From a checkpoint of a small transformer trained on Wikipedia.
Architecture: LayerNorm before each block, learned positions, biases, tied embeddings.
MLP neurons of a small language model. Each row is named by its layer, matrix (down: output weights) and neuron, and shows model dimensions 298-447. Each number is 128 + 32 x the weight over its row's rms, rounded and kept within 0 to 255. Numbers have three digits each.
A block is one neuron, or neurons of one layer that tend to fire together. Before each block is what it responds to, as a language model described it from the Wikipedia text at the highest values.

Description: Periods inside numbers, mostly decimal points in tables (52.3, .439, 1.93 m), plus abbreviation periods (Mrs., p.m., middle initials).
L2.down117:171144125086052117094154161093148133095143087135150094129123168098128146061101113121103102111162117078102096158117128050080084159137161145129088126083151094122102133128089071113185102051091161137171104130146119125126102186153105114151153138124171152101091130108115100121168136134102131094084115126180134184169126152117122101190110084121098171130132129119122152096145109130116138155112201092162124157175093106104130089153109122133051161061142127204090
L2.down205:128097162097165152085176146178128101143137122133158153125117158090151156129092151128134081124127135111069169156084126185087095110178126110111193121105140132170156093071118135175097086132172134131182123098142141105170172134082155125100075130098152148109075109114084133146086110097195157164121197142126113076116141148066157046154119116149131101127115148141152183114134088097150142121145084131129185154074142162166119064074190151117183109158142193174138
L2.down376:163187127144117116201175121106061159104183154140088121142127134144108090148111101170147118128096168099091101138123134094165140106159190093145188115107103084144169109107170108183096104150189078101090130135084147137088160089133117091132083153131115161107111104125177110127123171157168081169106167153151128116097117165099180100094150137063110141089139093119135200111113090129117135154188116160120176128122158179106124089133146094073098133084146168120121
L2.down870:124116175093121158142132138134082121123137096129202073146113166142101138138116090149142123114138114098096125088135068158133152090121152101164109115105121105155072132103193174116171130201160145149104134105146182137170130077071185210164061134075162129152119148087143060104102054053115143141075165143111191135148107146068148114092118141150149205154098112130120166084107107127138160103140125117171133145128148147118138073053140140141082123143142122160167
L2.down977:112077065160101067090104116138058135085150072162145122128164139136139161122085076107191121087087126070157136121137125114130072131173120145078143136145086104092137140178164137127052146140173126143135175139105168137126128077150102095076169120123137101188150141144107126152118113174190101121113115111156083132098147092082128107121131137078086177090179083110118108121123098084136163156172134155122111135076138145139125147178112098079075127131152105198154
L2.down1398:123143158078129097101136134136140093057115144110145178110123104139066137092090146131116102081122143090111120098154117190128166084175129130127098164076164193164181106151180187195140108160144135114142177135086156129126112153115144158138090126122142100070059188121147102103206098117133098104171093174195129138131132139064185098143134114145180163110128084130141043130168089118129171107121206163144115168122113079124083111113111074140134147124175074144114
L2.down1636:162125156121136070144112109082156114164158151136155080111105128139133117193162141082152138114132124124162145171135091166105086168098096149108138169146137136181090140119163132107122144164138140163153191115142105120109145126083087092161190148081102093153210207116109108125174124079146159124086124066132146135073144097127146116118153113136107090140140136094181159135220134097151130147148118168137120124104112115106174109126123145169169164099179121115108
L2.down1664:077172119103105127153110086119173154097156109117117163123105119127125123069136095092206154154117182135167130159140122109115166088153159081107119133110138075051029084160155105144164196108156135183169114115176109081104118191078100081137103118170157155110110117109119136152129154174173061127164101089083105154166104111147116127127150108103065100129169100186104144171131099100094101106133127183151137136148095097122111119111123193132152181126128119167165

Description: Token at or just after the end of a place, person or company name, often a table pipe, "in" or a period, as in "Austin, Texas |", "Arkansas, in", "Springer SE.".
L6.down280:077138082085151130099139150077147172153103101178141094055152070189124107117084123234141148124167090087132095123142102128166159038159172146143197136090178109105073120125109106089106134107145115141134109156109180128147180105135133175171113097137112142092136152079077104186138135094140131137110139138160060144145109126104119083108177119167099132111144085135112094145132142049158125094141128190052148122176113151164118128139093143122096077097091096154151

Description: Mostly the pipe or separator right after a 0 in Wikipedia stat tables, such as career goals and league standings ("0 |", "0.", "0;"), plus occasional mid-word fragments.
L5.down101:134133112158131125141131099143148150142120139140183144173171117132122097090143149108048089123115148093147154101108158104111111207105118106159143082152121081145085148116116120143068110146167143130167137130123130103222116096132135121108067083092146123168195177192102178104120142145146128176126146154122128092184136130108151155128139135141120081125148045171165198209148160124126103138122079108112103187129150122103121047142109219187139107130108091088112
L5.down430:150176110136098105156177172127132077182141149142075114162145113109109073142105153124093094093151109151126112098112121105125111169108130154161122092129173117184095114164095186180127136161134130160081101195146143112173128156112104127097207152115135131174154197106096136115103159095118112093151111085085086124125122173168147103069125077134136118155135095105155153097144121142093064215143149193111080105163112101111135167107119122146142114049136149169150
L5.down531:121094060121112077097161169100126159098119123139106072095144134202119040067125124184088166098165145128124116157109106134098099152136129077098123117156105091107072180150057129207108097054141126206170118127145159131105148169086082142087158098080112159142129111136119174135118164150112119168106125181126107118083139131147167148122136130171202166063140159106165117163138182072120143173125120127144151199101079154134188091073112152151121151224130175145142
L5.down859:180199136090102171123163110133148126092119169141145109149112151112131108126081107064106089136149101125136112123119137129092115137156046123116108097139117155067102094149161067094113129147096109156105071159111118126085134172069141087162179132167102125123098120173173128114086106105151066101078210116128109115106141066151151136179149087130129143200143147084123142165157163148156184136133170098167136154125156142114114112162132185122134137085085106132133
L5.down1079:146165140182133126129163139125077089136149138121108111085100149113140124126133119090171128106144075132129114110139116093111109155141156144140088145136110160141160107170148118075192173122192088142094135139198172117098134073143111148116145135177114075160180099090176139203137086109142130075125117101201080155107148069129144146119113147149184137165149127124163147110141114175075089113101176127187158095142124124113133127152133080074094126128166118148108
L5.down1318:140154126187108113156111136140118121153122119093147125111130095174152169079147109096132115088169092104142130115189135119088116184157111088074108158131137084136116117172146105066092144138150087128095130097108174111080106102110175146118106173119105101111108146150137118191173053110086123125106139204133102156168130168088104113149187127099119147107117153140130085117110126124124147153120126136183163191137095109115128125103135176122148139141133079072101
L5.down1390:139141179193138076115113137125118097138107134146093136171106183154109151073074120146103112124133142140146095119120119113142168139101174142136075137145120135098134141114143152129137081102095090126190068123120149160100086145031187162076084115158143158146104152122151140125106134129060094116112117125159075192172142136207128121133105177095128048130148113137130113165150147168150176111122131160194135100159184163123079074186162098187105118128192136065098
L5.down1655:161106146093165125135146174103209123121122149103114092109110128093112126158101195113127089119156108144158179167132158100155098104164099100097138178151090089113114165129140097116118131156139166146091143151120150126113096112104027135164111149134112139131154113129093200081161117149147140147136144116116136149109064105087062080071090121111122195070134103065092173098182167130177137159146116094105088130126130101131092157139180125099114181156082171167151

Description: Mainly "of" inside formal institution and country names after University, Department, Republic (University of Cambridge, Republic of Ireland), sometimes in, Grand, professor.
L2.down139:091150150054106116118172101094187104076072132062198056126066135198131076113137144158130071089159149106151154153157110096149065136097130165159126087122102135149155135082104140133077122149159147099128185169136123126043160160132169154091078093094138116121104106158129077149145116066116124103133164062187184121142137168118203092139119090150137196115101134211077145098137164126140137109117139173134122140129107123166137170084084119151135121144116124151116
L2.down804:102132104074155119106152118153122056142185044123155096069131104148165133122136149130148097124093075130131123206145136143087211108106161152138116167111123092105128125067107160069134124101092167080144175090153122157121120169119173148124122125132172139157106148133075073191131178133085132116139181119167087145091171129095111100133141159111117185164128160146117123091081112135205127115179130105149164152102085109160142152109103120132150165151122110081139
L2.down867:135140120169083161146173127070092101083120089144128091174104121134174113131166138125183105190097084119117083136106119127100154202049135111137152101126089145123132155116161136133170115185097097124111147151155077133118133096123105167137082142098150157098090155079190122074082114168161119132090115114196165124095151151164099119146073125189144160122140082124105121134127176133066147185150143065163140145145119137147141112192108144069125153076174110081190
L2.down893:151125123114097111136065122165092119135119104098159100157082069179090107133128140114101133067160105091130172170152147185161157170112136146067151172160117124135126155141093109127099152077131136072104103113157117140093131135106130081125095165133115151143116140092121053116137164123150113163181163147147162164119155083054124165097108102128119172096123134107172132153165136094141200114122149126148136113108131124196145125105073099137181062253102136085138
L2.down1073:128071165119152099089178143149112101107174125115129121087097144205099093125143152181099132113068094166121127159126118088118135182091130129106092126154117143121155120120165141134130132135080074092061094113155125229141091140125129093097077129151141132154143112127142105150126191112099152175153133154113186127105147087149113094216187103098125163109172124117158128127106110125109126167124211095165137123162094100151148117108059109103123105125100134091176
L2.down1194:110143125131135107143109100125129113145148088131141106076113123091097144133156134169165164115099172148122140173166109164093177087134158113132084152161078150128167165090108112125090148124125158140159129103189085127096135113129138126118133147129089141122202154166160085132110233143134071087168149070199093186111108130155100159105121056073117162156156121158091146167167076118168122086079179140159115118143118072130155126124075188175102104147164078156144
L2.down1386:109157156111090139154144112149115089099118074185158107099103087160121100161159144090046159121107158114109124142092142190105158147159112068107139119123134130089118129148105199137085084108093135100142135098117144145153136127102217113118120103139113103201169135118115155168123207106145093107136112134179101187179153084080106103125128143075153122076129128142165158096138177118181138095140153120119157106179113118126148166140145121105106109158098148093139
L2.down1707:152183193144146128154139096220069087194087117130096147116146105155101085055111081113122117142065117119166135131073088164139137175168102155152141141065116199117148161142182100133110149158122084151122152143106116151098082133150104120146153136146112120111151124155098138146135095153183128101134135155130151178136175170074084127131152140096075167120035122161150139136060161098158131055116124131113145150175112140112116110088128112126167118190149137143127

Description: Markdown table header separator rows like |---|---|, plus the leading 1 of four-digit years (1999, 1975) and "life" in "Early life" headings.
L2.down774:129168114148139134142178097125090117143104138128175139160099182145097154113094176181117050149117078154139169126114134080111188139187132128132158116114163132158118160115131110156136100124133067172145075143132077117070137104122141084097131137137170140143153074125073066056118119154138105134153107084095113152086184137123138112071132111153105118148125133129185111145171149141084177133100150154151120144154147100111115072128129159183147149132101083044161
L2.down1062:141199128156114147186119099122120165110114120128138122135096120134153179146156130140111128133173113179134081155144151107113137079164152118118172147168177097153161082113136116145155175086135118116103160120127069124153117108161131172134092127106147200108146172108137139174194135171093125150129148120143057158126174146070082107107128084142167111169136133145109086103083205163121077062121156115135095099126137169114097151157110175235143109158093139131125
L2.down1236:137140115091104105146048103158150179141072147173117160138140100139149168115091149119119094090129123131138193149049085131085155194145117138114074106107173165147068112167156150107103135115054108121139108123109137179184160107049144123078183151098150141171151119132141089105165108081055078081104169164107130137150122159131214086125117104133123118167084145097118137163144172145078093132134130175113118217117168130086110145139154128125129183146083156127117
L2.down1266:113124135117118094135159154200118106108090107187158129168091172094112135128149112044116091099133120135092116121116119130091167122123129192143180079131126116142122146093155126100131166144122134131138174088128127136175155077136139148175161121185071148074130119126086101112088128092120174135195072106154085183119134132125075125144110116110153095175099149125095146090166128112156098051089094164123129147098088131093150122081141167137097152157139116104178
L2.down1379:155104202111142123151125109150126145115120144151162149129198224196116132158163117165128120133086138110087129071078115152081135088127080102122159132170129082118099161111166145138185123136100133125144188124139105145148086112099130135137100148109134124137149107125184114136073092122132084091165127192119137120147126177152069140157122199086133137086034151064130114094097087132116099083095098117098142149114170095064100094128111135160116141189080103129150
L2.down1660:121149104115100111125155104149082196117118175085149076128117107136151071071096138151119108109123137112117145117127149119060081135139128101097112106113076150065131136138153088138092106071117047084110033144144134175160182159106139190126165127102128188126105123163112133120159168088108124066113105186122103132175105135118108096120137104081098084085123121092189095142121177164096129136110168193155122182128046092117146140089103196183187160103141109118089
L2.down1712:130135165071131120117105124150162129078181148080132142144188128171132139123129090148123104091155131144147158126116047077078195126152170093111159117151143088141131094155104142129125182145145131175127182184128166088125175081069092143142156209103151096164207136117066104128120139095124127132169091140167127177101127132119121105140093116103125123127183163124106169111144114086112157093141123133174139123113133142144165132194157135164171124145093062122194
L2.down1768:117056186141084110119167141125134101179158111111133165130137143160129101121109144125164151103135094112174190179118096128155175107085150077063181084134118095125161127113065162101117156139130125085187105095111164165117119121080122109100073169139148099186141192169163117140083157138099123097117136122116108131128110082131095176122142133145148088128061135106161084145136068087159130111084158170154149107167112170131174098107168190141096131115128073168180

Description: Fires on the hyphen or word fragment right after a prefix like over, under, ex, in, comp, as in under-19, over-crowding, out-stretched.
L5.down35:106123112092126137140147140067099110156106094125114138102133125138136057077148155104144131120124136127146159120108147096072060092195122132117141124156121121139128053140061120141157152150138105147135136126224097107096106166166113147144117102101149205171144084105160121123171181114160115112154131111104104167166138086095124132111169073130182139140188131139047100136124126133157094087185147082126088099183074164117112133073104140164199146103153124128183
L5.down853:120146124134075188147116128124126118180173151163088194162125102123082148131069108125090104153178159162135122124149111125076164098127163146120084101123158117178098149113129145161093092169147085113127135117136176082138070164132110143144104136056112171080169168181138186115096187141190163113099100208117088105139170120085163165096141140165107081121093140137112127109191159185206118129121160100093107142082111104115079169148151123126132127184108131066139
L5.down1159:099171070128185109082104191137119130142164132119158115096138164122119218100065168169179148142143137112126161107100115166096133142148204146120147109138173182102126107156152120091117108139093130074121148104133148059138097105170147172079174147111126199118165135098073049133199133058054116093120109137099131164125142138156207146143116081153090116185175130094123140137195089128140047134066133202134192174130208152131129150124163057101163119131145089107135
L5.down1425:153152130151187118102202137065157125145133149081094148138135119140092087146095099172104132166084142097125153132092152148098085077135094102128093157129141151185079191121163107116088166045119098129089129179153178119110129049160097157156072178149130139126153107082133144167165087099105142149136148147104129149105148143172087112121103129128113173147078118116100080116136109131113119113180101141158132141136141147111097183084149163126135113132109130154050
L5.down1442:161052101139109192130167212115095151132101099186183139123157173064181171124094094111111123114124123111103100136132143158113084092136070127161152127091119164179057166118127154148117127089116147143148120148190167131138105111117158093131115147097135106127122073102103124124128070141112179083130120062095153178095167178082113165117174142094131135107134147155113103109115124128119173158115093105154129148136136204128121106126111138185175156097127148116120
L5.down1454:111178143153103143126120135123159161164099102133180119129124100105115133142148115134139116146101163072172142143095093128102117176168155143147126097100164130118137105181152175168143150111128134190118131187086160168145189144161113140121112102112139146161123139115131113099097143139120131106121138171072128142075170120102115169166170135136116148127062086112082138112160076114076126188130124107114195173147117123181145114147162123104077100134106131088173
L5.down1546:167148125153174129168132157147077162144122181152099146122048091136100169111164158123132100236105151130150122166179053164123144167089109103130156063120166158199153078143113138168104116069110123121103126098128119133125135079147142152100092112164097096088120085124126148095140175128107181109097077135110139141160137119158125118080147171120134153176137142075089103163121159120103089194167119103163135165102113140065120149087090150101154129156140130137191
L5.down1682:096107089147088148151087136138170074134147110126083117088120130149130124152125192143101077137120143132153164107142155160156081145143086133092120070172146101139141120143156141107134108120132117132088155120160066115093151102097172152123127115101160186127132164162111193148105103131135111134136089147136139130108073129161075151151177127123136191127129194132109168131117117119122051113129092058113105068116084140084131117122148180188184129160111115165191

Description: The digit 1 (sometimes 2 or 5) opening a split multi-digit number, as in years 1992 and 1960s, TBX19, COVID-19; also hyphens joining names (Panama-Pacific) and places after commas (College, Cambridge).
L6.down230:144153148140167111126159144131153144205139137122146137131085089106140139135114100128154100126139147103125157087144191094054143118150137127146125116111111079125141116148184165140206140122096113149097071146092186108163084134106171122120156140137132085128101074204080124119103144036185119080103123087176079152179123135102152139152113168094108150113090114112092136137093167107105121123055128139107109142112128066101091186121072112129111109126082043112206

Description: Mainly the pipe after a small number in football or sports statistics tables (apps, goals), plus mid-word letters like the t in Chet, Curt and Detective.
L6.down858:139095122190152139095120120148134108177120133170193116029119135123199144115105108141097209097054133130053081084159083157128129131144116096068135120114074163099140117110147137107104141130139102120142125151116132150095116143130104141175160074130160122123100185133190197156152163115145138106125148142110143130089116114115146172149085048098147184134088094113108170102151117139158124124111170121085161144146141125112181145115092169126123166177164121112121

Description: Word-piece or hyphen token right after a split-off prefix like re-, ex-, co-, pre-, as in re|vi|val, re|ven|ge, ex|pen|sive, co|-|founder.
L2.down146:156087216148126097120147113133125155166172109129107134137130151109171115141098176115166137144158190114096160098118166129153138118113119077037198135143124133113112136143151124094143183203088136111116134056061117149155132147159157138057132148095144134171145097143133106156078153045130126059163080144124136153097126107160119105138141131087099078125050109178159132095125058143190160132153147124125092141157115119156091145100118116097160137158153172166153
L2.down659:101130159103144106128148142129161147070123164185105107127134105119189173111098165123156083141073152120126135113093129158066109124151149142165105157136167063121134105158141174127138093203136089106145096107052160129116112126076109138113147139172148151163146128153091104077129149143131186167096127161104189169136192092129191109128075098178117116127128119047153128107105178139093084087169178136160150104130139118162154123157125125095075149147142128125162
L2.down769:073124096124141160142143165157152119145140149129169059087131158150130095145097099091173156105131143081138154133184084088194134058153119116159059128147136172127152120077126086144154098161137102175181153131177189107132098150087148161133086191134124147042106098205150138161184086152084140171147107080138119106121145104165148129174100115113155126144104108140133145097159067149124158144110201130130138137097079184065165112170177134117099050181113111102120
L2.down1066:155083126165136153111107125127124116075123157099091134126161168157113069174127129184110074130096132142127154109113147102165145078155151156101181134151166148094154135154162141127178104092097070143128144149109149192119103203151089135129103112142180221113123132167144166056135132181079173138090105110147218126150110113164113091173149106104137165166048177089146146101155120143115140138142157068134154092091149144125170186082174123159147084133105139146139
L2.down1139:172129074153179126124103093150092140099129128159157134054115121199160202113175082056108085108091130088156130083118055110118124146125160108135142154127164107136126139217103106079113116108110129131105140073206166190127144079159167155144089164084103127134121121109169134159116107133101111127131127064125150113174130108106106084154145093148136112122122102148146074088162138183192137119134125142164155141096123136179211140110104086125175122111164160118132
L2.down1198:116132120137140099131167096135080178164097089103174131136113167086125075155134110114117114131124183090120119128098128169157087128100158154123154118136164143111087100146096156146092108035090160175110079139121234051146172134145149118187144059143155094107106094153099115106154111139172128145125125122096129069093135116124139099071122117086147128096117143075155176132126153174101164151118163083196115099156137122134164120139114132137145116118123168136148
L2.down1370:136111164094160093105148167168064123129159151153122108110097168167183123156081148112118147143150082163129136147099090082116097091090133091124164096131127091113076116200170090095159163151100126141063162170142140157101109161108127107114163103116132157143115042070121132077167130087086111200089157163045123111124123150163204157150115107122165109077139147116161133126162200141157144101164167137138166143123148158167080181066175144121143164148137126158127
L2.down1543:110123104142167125115124138103078107120088112124100119083116132092099097075118110097160106092114147119091102166157128186115117127163124203154098102145177110255141125153077147125113083124137122150156160120170114126121164115132120169102147122123126089119094065134187065103119156126089078099125155131162141099163125134142143177134186162139119167146087138130087103119100104113109149111161093100127129109117137089159131151090075110137109139163117144099070

Description: Separators within multi-part place and institution names: commas, "of", table pipes after a location, e.g. "Emery County, Utah,", "Republic of", "Tokyo, Japan |".
L5.down88:142153157152072171156174125121173120159165101109096153138146095142118162102151157191094126120089200181134096132125125161191116095147146096137105093104169114130168139117126127135121097114153112157181162090136178148139108140181088094108073121101118130111152096095131148188065183103120159129100121101089109106134090154102163114114110163093151126092156182179133089082146122143141091147177112117135156130080138080172130063100195114142099174142076148098116
L5.down206:142142125147135163117139156128117111184086148094179184117179151099173128103168110069084179153105161143134096072146159174233140152098104101195171069124131083154196130134138070183093114116123202150133142125096119166089148154127100069100103102147133133132126131096136116199135102135103195097129107191118116143133078152125120115137114142148119160081092132119132040110171101207150108109106096121058149130116096115131188153098119137142098132127141132117179
L5.down426:118126111090124123148128113100107170108173171122099074153121142116116112114092120090076120135216162129128180060151147113165130120155077193153109114136141151100141125135056169121219092161161166161109148162146175211104104106140148133079078124173134170095105116149126107141119145125126131103195139149129122084096189142182089139122106125169132116120091160115114131173079084211108135079131110131141127133034136116158168046110150118112109099134163121208135
L5.down507:139132125164141130080173134105120122140160178123108097059037140152121162132066129121108135147137143147121150131155110127100114129055128118116157142091104149059146092108160114100104086162088131087113168143129152117170083113174183106094130139110120127163139167106119122148102136137137146151148137143140096187107163095140152123101119112219159186054159120106150131112143168119151124088170135147112088145168078137102124157176123107125125141110135186157073
L5.down953:139160185095099160143165161125137042142136180131112113113164081165133128126121071160118085131152147160161097150085150181178127100129109093147152156141124154086111129147147095093151145158146107126117110143115133124129132205137134150145110095109153140176119232140116130128108077156146197126036083100166065159137117128157136123116099090135160180097184108179122129070103139150143148095141127173146141135103126162136111179122112130170086085127161152123200
L5.down1386:176123099142109156130094113132084133074116128149122100162169113133121131131087136129115168144155149097137139128139099139104116092080163134092134078142183168083084144074171098141185153155152139108114180143130101119152182122102062114141132117166152163135162090117129118146135143174236118169143077122090148076113160135137149109120147167110133123130160120188154144140077137096192115071125173142114142076108101143181159123125178120163147094134089181122094
L5.down1642:128113149117089124097124175107175112099106103101212100123145120132142162120144160118170171106178101100114148187126121137141133107134066123091119114094117138160126131129088178140126075096137165138192069124147125080141144176102118107162188120158146078119102129161144085132171147144102090136086156058125123129118112120160162051105129065100123125104099142040104090197163113132106118148171129154158107115135114089095172133200105146178089120095074131097152
L5.down1649:212150138169128091182153159171160154151078115103187115142147087184091087086133142078084113123191138074093094144120109168210085092153170118168148095151101200169074057127142133094170164134112145190168137034175138157089107097089184070169175073105121082181138096121134139119118091127178127145114144186119134115147124078095167155098124136095197172125105134093212084139147158100102123125173123186128094131124060098117087143131159143102094109139102145109090

Description: The first digit of a number, mostly the 1 or 2 starting a year after In, a month, or a dash, as in In 1974 or 1988–1992.
L5.down457:094126072143149106120148071142120169093077135120177161141090160167135133110155085141103120125115104118107138133091134132102144123148105129134104125072081168152134212101177139134121107118131177124095158114105150087111134126051170070106156155126235149158134129151097139085143093119124152140059123127139185137095101129139138109121095121138129078125185137164163116092117138134147119152077166139084087158198122065154125133172079167146130129116107109155123
L5.down657:144127129160129146087094092118164090101088158156182109169154124153133177106143120096092152108139168120142143124131188118115128183107088123136117136129088182148142113089121103148134133141152186129115120142085127090163153134127127155112107125075214140113110140133095168122155119151143159100184131147135081100148131159034163106105121116164105172083071117104156077176162122116100156227150165089152132092144082143117183159133103124078105046124108162098121
L5.down763:127119172111110135137135129128142121169166176131111127091103146158146150102194094097109162137127086124162187113159146078117103086164073146142111148166179138124121147170153126120129176125124131126185129158109127136141126094082131199166113149127068128096101160116098131119139101135173180143111120129096104113151096163154111111164129143110093109147119148131118085142164159143146108118155060115067120145084126210109126153114112089178101134090123080168115
L5.down945:161115125162147144132141135138105149168196141125111124087147123074090114141105145150114133107146163128097173087117135166110180155111112134103168158102142163107141130149150113078120144116114099134138099186188084136143147125174091104081149075198092115164121152123140124113112132136139094189087164075168131110133090162074150113109108095131112122104163109145136112131136135089180059210119127139165140133097147081152168099132126116103123074136108142106111
L5.down1158:177131075174075088162118135119083147082144072065123123078173124149127149055079127108161113167139190119131163097175048143098087136096157163174127092146115089148062130119129149144112141092145057157106137140092080104130123137117135108147177095110110153152113155145140151113158127084063102100154155069109117150094168109159129177111122141146122171116162150067169156185120112119120180131156147114146140146136108110095132137182114135117104119139093124144111
L5.down1272:160136143139083140112121089137197191156129139100109127152083132098110090137107172092102156169093107136079102122119083135157144124175155165164180144150181089122029109135095107122120117090130078093108134105139112129189150147091082070125108158089142125179118081153162124110101101096196088095129248170149165143135156088167123131126094131101161168162125123168128125081079086103171158158138115113121104118103102101145163132117159079146206125148137135173143
L5.down1284:099150156123156118094197100177141158123087115110180122174081119130152115170110153089180085118156123086145099138149095142085103156088121184152083092159091124118104199177171106159134115131090085108119168104103159115152085119117131187101144112097191086124102103158098130132130154136094132108186130096165088124145120135121138060152114148085130117097110052065148105110115123103147188168068144119105139158098109102145155150143154128066146182169154112068126
L5.down1445:178157112169148148078136078097171138147131090103150154120083152119183123071094089154183091116122126054122144085141096178133109133132107178127150139168124110155058138110180120112158105142135113127115120095165176130136179118118151168092167103129137142132098128131117054098152143091071118153099130123173076166179078126114168095074126122094023098078149144082176177094150153131104142187083109157089139146173103107181124149143121093107112184184074179103116

Description: Interior fragments of words split into several tokens, often after a prefix piece (Pur-du-e, Comp-ag-nie, exp-lo-sive, Re-ven-ge), plus hyphens inside compounds.
L6.down1271:098122112090098131128105148183110086193150156104135069093163076074100169116107127184152103135080108155149170118145122143131154062194101148118116137063116156129125142064109147164121167062163166131124135177122142097064155120172126105158118150114168115146142127164083200089133173105127136115128144127107130110159167095143155112091161151115129151164135162118178106115141099142185157181133167066145129085130108134120112098142163124108142143102086092072111

Description: Infinitive marker "to" directly after verbs or adjectives of ability, intention or permission, as in able to, decided to, asked him to.
L5.down192:123095128037089117103133095106183129169165088115095183055087164132129114137161189073129121144131118073056124130162085130086091111114058062116145153156016154199102127137053080100120166169077133133116149109092121169098116175099153106127110103106089116127142126110104093128117101131162113096096165142100138128151139083102144127187133187082131148194116109095117103146197170164133117169110138078155084105127129100121097144148142078107103163088090105103167
L5.down270:127120136147170088086103154105122151089132085074155131155136139112164153123158094117128167153097149117124109154154113171129112078097155087095138081132090105156076172096109142082085096115155093155131129131143106084126114079135219080145099116076087151195154197170095070143138142082111151123178129096095093103119098178147140098134060114120116168110158117148093109085141170176155149120140117114136081120144093120040138144133129144142100161134132123101080
L5.down523:160095129121119182167088092127219126126150078095116095136183156133141098166097130133168158128132114116127118183176131132083109106116133128148144132153122114144141168143129077168176052113124136126136102137114118131190123207106103133153124177074113067047110044138148149144167202128149131138147116149114107089150083110131093124154200145192117183163151115156201152133051147158133090129131129156134121137096085114085162178135111114142130178126182130128099
L5.down548:123108098099138124157139113129195121166086164075149081127178150132137094144127147108177140191046078053155110067161117078094099112173136112187129136144126128125132147076072136099079091131127110155198120121156128090155180093162106159162134101120121148111184111157164159204086061117164084131164133140174109110117089103126084105149110156127076100132077108135158133099104156114134114144136104120129178135102080188079078136096078131163117142099129139144077
L5.down697:123196107181167184131168123140130119177130139153119124077158142095154118157167156136153115099131151117137111097127158074116161130102086099146186129133128200116095137185099089116166093167156117113191074148135102075084127147141123144114135115097154149139118146147159083140079090144079104159166128108148093156124087198167172126143128148119126123126057095135133178117125104082142128091104125123086133041150076133057124061151183151128113161144179143134128
L5.down961:103131112145159110141139171149085094081154084077155057110105155153111048149109141142140144039130107110153092142101122069137156160111124136123158075162156129150093130141158170138097086114120157129109165102154054159177163182141133140156162129145119102165110118112123120114144106132116190104190174161133092140196137122130125115121129100133169077092091186113061154127205151212101107093179142169182128101123070119092130139094177134138074148143111116187085
L5.down1251:095204100150149154108151163161134115155165165118108103170101159076096096155124080167156115118174072116130113142129196149171121132106155100118115124153088147140165107142140132086178112142113185156143170122142155121150201156159132137063087178079080149167113096099112155111121146105145121098115144197155154121094066105142125159235127103153142105145160132125131121093098096131109146104106112098126155100188119122141158084185129088111155149094108080079107
L5.down1340:082129081148157129102145126076132144162138069114150132117170121134138103160121111081123190155154080149075109111130139123112140140157071114113179099088117100143097090165112165102041124106112152170086100150108074109118086181114069100091067151085092109092057167112110152185165133100132136149137159090179145099084136171100166165145117133101122157141151105091149112117182137133194102104092171037159134175129176112137127126129179110146106144107129127171185

Description: Function words and contraction endings that come right before a verb, such as infinitive to, 've, n't, not, had, who, that, can, might.
L6.down484:139137165134196121099138192124182132065115127145183151106133190112169172138158077116178141119082149176129116158119132103118142097130088124119116142147095116148115094102093118111131081138108140117116159090088146092132172165115057142101132147119143119126141127159063156137126069129086162152143144081150123138194098152161150129089089096123129166065193146135173133126103113119186117142097119070118119112109122140089120122153114069155108169124144099189119